From a checkpoint of a small transformer trained on Wikipedia: 8 layers, tied embeddings.
MLP neurons of a small language model. Each row is named by its layer, matrix (down: output weights) and neuron, and shows model dimensions 266-329. Each number is 50 + 12 x the weight over its row's rms, rounded and kept within 0 to 99.
A block is one neuron, or neurons of one layer that tend to fire together. After each block is what it responds to, as a language model described it from the Wikipedia text at the highest values.

L4.down900:39 72 26 53 52 51 48 58 47 79 28 80 58 53 35 47 45 50 53 44 56 41 54 58 59 44 40 53 71 42 53 66 57 64 54 38 57 46 38 42 44 59 35 51 51 38 51 41 58 49 64 23 60 59 61 32 40 60 49 57 49 83 55 31
L4.down1204:63 61 40 40 52 33 63 55 51 34 52 44 55 71 52 50 44 52 52 36 53 52 37 57 28 40 56 60 73 64 79 55 62 50 39 66 66 35 43 64 52 40 26 68 54 60 42 44 38 44 67 57 48 62 60 46 31 67 57 57 38 54 58 37
L4.down1361:56 57 35 61 44 53 60 56 73 57 34 76 47 55 48 56 59 42 43 61 63 46 78 55 51 55 38 71 70 58 45 44 39 52 54 53 66 48 44 50 46 51 49 57 48 40 63 47 59 46 61 38 71 50 49 39 23 54 54 47 28 62 71 52
L4.down1744:56 48 33 38 49 29 52 53 47 66 41 56 48 53 51 71 55 42 56 24 63 52 42 70 50 48 50 47 43 48 47 33 60 46 52 64 59 43 42 45 33 47 62 67 59 56 50 39 50 67 42 30 53 55 43 31 20 42 27 61 57 51 60 51
Wikitable row structure

L3.down461:54 41 67 56 34 42 65 43 49 70 23 62 56 47 51 45 49 38 59 73 44 61 46 60 51 41 50 54 43 57 55 74 52 41 61 54 48 31 56 50 62 59 42 74 47 27 47 79 41 59 42 51 64 47 45 32 59 34 45 49 23 47 44 42
L3.down586:54 43 46 65 48 43 57 65 21 34 54 37 56 48 34 46 59 66 44 48 37 71 75 51 29 44 27 27 40 43 56 39 71 69 52 58 36 51 53 59 45 68 42 54 37 42 50 39 42 33 45 43 47 54 63 71 33 72 42 69 63 44 49 64
L3.down670:66 47 56 45 61 50 71 33 46 53 55 43 53 53 59 45 53 44 75 29 29 45 35 56 63 34 38 47 54 49 50 44 60 33 50 47 51 60 45 32 41 69 32 76 38 47 54 51 56 56 65 62 44 58 64 50 34 36 46 53 39 43 47 52
L3.down1261:45 50 59 47 60 38 55 63 46 54 82 60 62 45 38 57 51 74 53 36 70 23 48 38 45 76 42 53 64 40 39 55 49 44 48 63 56 44 30 70 49 39 79 55 43 58 55 40 42 54 41 46 36 31 68 46 51 54 55 62 62 52 55 45
L3.down1545:38 51 49 45 39 67 42 65 34 51 55 57 45 77 36 49 59 47 33 37 55 63 45 50 66 54 41 16 52 42 50 40 58 63 68 53 39 69 50 20 57 60 51 51 26 40 49 65 52 66 64 54 45 58 62 36 44 53 36 61 54 67 30 48
L3.down1750:57 81 40 57 42 42 28 40 53 72 57 40 67 51 58 55 42 52 50 55 37 57 57 47 57 47 38 44 56 53 53 39 58 60 35 62 39 52 64 43 58 42 46 29 80 70 42 59 67 49 31 43 37 41 49 60 47 62 56 64 46 44 74 55
L3.down1866:53 43 61 43 63 69 64 62 47 42 53 33 45 55 47 41 45 58 65 22 47 68 42 51 45 56 48 50 49 51 49 49 53 47 96 60 44 52 31 59 70 43 46 46 45 70 48 49 38 50 46 58 59 37 38 32 43 57 55 31 50 25 33 63
L3.down1960:52 42 58 57 59 77 70 43 33 40 39 21 49 21 45 43 30 21 55 68 54 59 49 46 53 72 35 63 56 21 49 45 50 38 49 34 57 50 26 44 62 54 52 55 54 46 62 45 58 53 32 44 44 62 44 51 53 27 57 58 46 56 37 61
Adjectives after determiners

L4.down801:34 51 62 40 64 45 39 36 46 58 52 34 53 54 38 74 43 38 56 35 42 68 73 61 55 48 51 58 33 70 45 35 60 59 73 55 57 60 46 51 42 43 58 42 59 48 44 37 45 53 54 42 50 62 18 67 73 51 63 52 53 43 56 61
L4.down1268:51 68 64 45 62 38 19 42 58 50 29 55 43 38 49 56 52 49 51 47 40 67 58 48 70 33 38 60 69 69 58 37 58 48 35 80 23 32 55 40 42 54 57 24 54 53 68 39 60 63 63 52 57 57 50 62 57 59 60 63 30 59 53 46
L4.down1521:27 55 54 37 65 43 49 45 49 52 52 26 46 46 63 49 41 60 51 51 53 77 53 61 61 39 42 50 49 62 50 32 59 38 49 53 75 54 58 51 44 74 70 51 53 27 31 47 64 37 64 51 54 41 76 61 53 44 43 60 47 76 26 35
L4.down1567:42 55 35 57 61 49 46 37 56 57 49 61 58 34 38 51 48 70 44 30 69 55 75 41 66 40 56 29 75 71 53 59 86 32 31 56 51 43 52 61 38 45 37 35 62 74 51 46 50 68 47 63 42 46 31 45 69 47 57 49 40 56 44 49
Passive past participles

L3.down578:39 37 66 36 63 46 32 62 40 61 58 49 62 44 43 38 37 55 43 63 46 53 46 36 28 45 29 63 31 41 39 56 57 44 51 49 59 46 53 70 54 33 65 62 59 62 44 64 30 57 61 51 69 43 49 49 69 42 49 42 62 46 76 32
L3.down690:59 37 41 76 61 51 61 62 58 43 70 63 63 66 40 56 38 30 59 50 35 49 23 56 44 47 47 52 36 39 61 53 27 47 37 57 68 59 29 57 54 38 62 49 33 47 60 48 70 43 65 36 59 31 38 73 54 31 41 55 35 53 34 45
L3.down832:38 63 44 43 61 47 35 41 54 48 69 45 50 43 41 61 30 19 72 60 54 52 45 32 52 49 59 42 34 45 47 52 44 37 41 38 73 61 64 41 48 62 66 36 43 33 63 40 46 50 56 60 54 46 55 42 62 56 52 50 43 52 50 60
L3.down887:42 34 59 35 52 51 59 58 52 55 37 76 47 20 41 44 40 63 28 68 41 27 64 49 48 47 32 33 49 43 57 56 50 24 27 36 49 79 30 38 60 67 38 51 57 43 54 54 74 51 44 27 47 38 35 42 52 33 47 36 66 45 48 54
L3.down1648:57 46 39 61 60 54 38 54 67 49 67 46 51 56 35 48 60 42 48 49 60 34 32 42 36 41 48 37 39 40 46 27 53 62 48 56 42 44 43 58 37 47 71 40 43 56 26 74 34 58 47 50 52 36 62 45 61 48 70 55 55 47 46 47
L3.down1890:69 65 46 34 49 65 49 58 50 55 45 33 53 53 48 58 44 43 35 49 51 46 44 41 65 70 56 35 58 69 50 41 37 63 57 51 58 54 50 49 61 53 58 57 41 29 69 41 41 47 46 16 68 61 49 40 52 40 36 67 65 38 71 63
L3.down1919:61 38 56 46 59 55 34 53 37 51 57 56 73 29 53 59 41 30 56 60 14 46 56 63 46 55 34 64 38 36 40 73 21 41 49 45 44 49 41 58 45 56 62 54 61 35 64 50 43 51 56 55 61 52 38 46 42 58 57 82 41 59 34 70
L3.down2038:58 37 38 53 57 47 57 62 56 57 65 72 36 43 44 62 55 50 51 48 29 60 58 47 62 25 28 43 62 51 44 73 35 56 67 39 55 71 23 61 30 60 49 59 43 55 66 39 54 56 48 55 53 63 57 51 62 53 67 41 51 56 54 74
Proper-name final pieces

L5.down321:67 73 55 60 44 33 60 56 65 57 48 39 58 49 59 47 47 22 46 61 49 44 42 43 47 28 30 43 47 42 49 73 64 56 27 52 37 65 51 24 47 42 59 48 49 50 52 50 42 62 58 38 50 31 53 40 48 67 64 38 65 49 59 50
L5.down1306:41 66 58 48 75 65 64 44 26 49 70 65 62 21 59 67 32 45 44 70 49 56 57 61 37 37 17 51 70 47 67 67 55 74 62 48 66 28 63 35 53 33 73 42 34 46 37 42 47 48 54 66 39 44 41 57 50 71 72 45 54 41 33 44
Surname endings, final digits

L5.down1537:42 65 41 39 52 41 52 73 47 57 34 60 57 50 47 52 48 50 31 48 62 67 72 48 72 55 59 51 51 54 49 52 63 58 45 41 24 53 68 30 33 36 57 42 49 38 47 50 44 48 47 37 43 83 62 38 46 50 48 43 73 51 61 44
L5.down1848:43 39 72 48 58 41 43 81 44 44 70 55 46 62 51 34 48 47 59 50 63 54 60 47 53 50 47 41 63 40 86 46 47 38 38 40 32 46 73 45 52 53 59 34 85 38 46 61 49 67 68 56 67 43 65 46 17 62 64 64 71 36 68 43
Predicate role nouns

L4.down639:49 52 59 32 60 52 59 30 57 43 65 54 65 61 67 37 34 29 55 49 55 60 42 56 55 36 51 52 40 48 63 58 57 67 48 39 60 44 52 31 48 54 60 62 59 60 44 70 41 58 58 52 41 57 44 54 35 43 33 55 41 45 57 41
L4.down891:44 55 48 49 55 38 57 39 57 69 74 52 57 59 59 55 45 30 59 30 52 47 32 63 30 56 66 74 34 43 44 72 21 56 31 62 51 54 54 52 57 43 39 43 37 65 47 66 60 73 59 55 45 65 28 49 58 65 46 62 48 79 52 47
L4.down1265:69 70 39 40 60 68 44 52 54 57 46 54 44 44 32 45 50 52 64 45 32 66 52 55 47 52 61 66 41 53 39 32 47 82 55 49 44 64 57 45 42 41 50 60 71 28 30 32 55 54 47 42 70 64 47 60 55 36 40 64 46 73 36 71
L4.down1277:45 58 36 42 53 38 45 58 43 68 39 55 59 52 28 55 49 73 53 76 45 58 74 52 32 56 46 74 53 31 42 62 50 62 52 45 29 53 45 57 31 27 44 54 51 35 62 57 41 49 43 52 38 60 57 50 41 58 58 64 73 60 38 42
Surname-ending tokens

L3.down159:31 55 46 33 47 49 44 79 40 63 50 43 42 52 58 40 61 69 50 54 34 50 56 53 62 47 59 51 71 51 65 56 58 42 48 47 72 44 54 52 40 54 59 53 53 38 51 30 47 38 45 20 50 56 54 29 62 82 35 68 53 59 27 67
L3.down162:25 52 36 56 42 31 47 67 42 49 50 56 55 52 33 38 51 48 59 54 66 46 64 65 88 54 40 50 57 55 31 58 50 50 69 37 52 68 50 43 36 48 57 30 48 53 62 52 41 67 38 39 49 56 53 41 71 47 47 49 55 64 51 38
L3.down344:30 68 64 68 51 43 46 59 70 65 33 72 70 78 51 53 43 50 62 42 61 69 62 27 58 62 64 57 64 72 64 58 46 52 57 44 47 37 45 48 74 47 51 43 38 42 41 61 41 57 46 37 70 64 27 37 33 63 51 54 40 45 54 34
L3.down1295:45 50 38 41 42 67 48 67 32 58 51 53 49 34 32 23 42 55 56 40 45 46 46 58 78 31 50 53 64 49 52 35 46 39 51 44 56 53 40 55 46 50 62 64 42 46 56 63 41 56 21 35 38 38 69 53 72 59 23 74 47 66 44 45
L3.down1606:21 56 46 64 43 51 62 59 64 47 52 51 37 39 31 44 56 42 35 55 71 50 65 59 76 56 48 53 63 57 46 59 40 59 59 43 59 61 44 43 33 47 34 35 34 28 58 50 29 68 52 55 62 43 59 56 66 37 43 39 40 53 51 40
L3.down1607:40 57 51 30 57 51 51 56 40 44 52 52 39 71 43 56 47 62 49 50 47 68 55 62 52 41 47 41 56 50 40 55 57 61 52 74 43 55 51 52 39 55 29 78 49 44 50 62 56 54 27 12 54 65 56 41 48 65 42 67 48 55 33 60
L3.down1801:03 57 53 54 48 60 53 45 46 57 48 54 67 47 44 43 59 59 48 68 57 34 59 76 32 48 62 50 53 71 62 58 53 50 49 31 51 32 41 34 37 36 43 53 46 34 51 63 41 27 74 42 30 59 39 55 58 46 52 54 59 48 56 40
L3.down1883:43 42 47 49 37 59 54 68 38 45 53 47 58 44 36 40 50 45 60 57 59 54 75 63 64 65 48 45 59 64 50 46 40 41 68 49 48 73 54 40 34 53 50 50 46 31 60 47 58 52 54 47 57 41 60 54 70 56 53 48 67 81 53 37
Table cell separators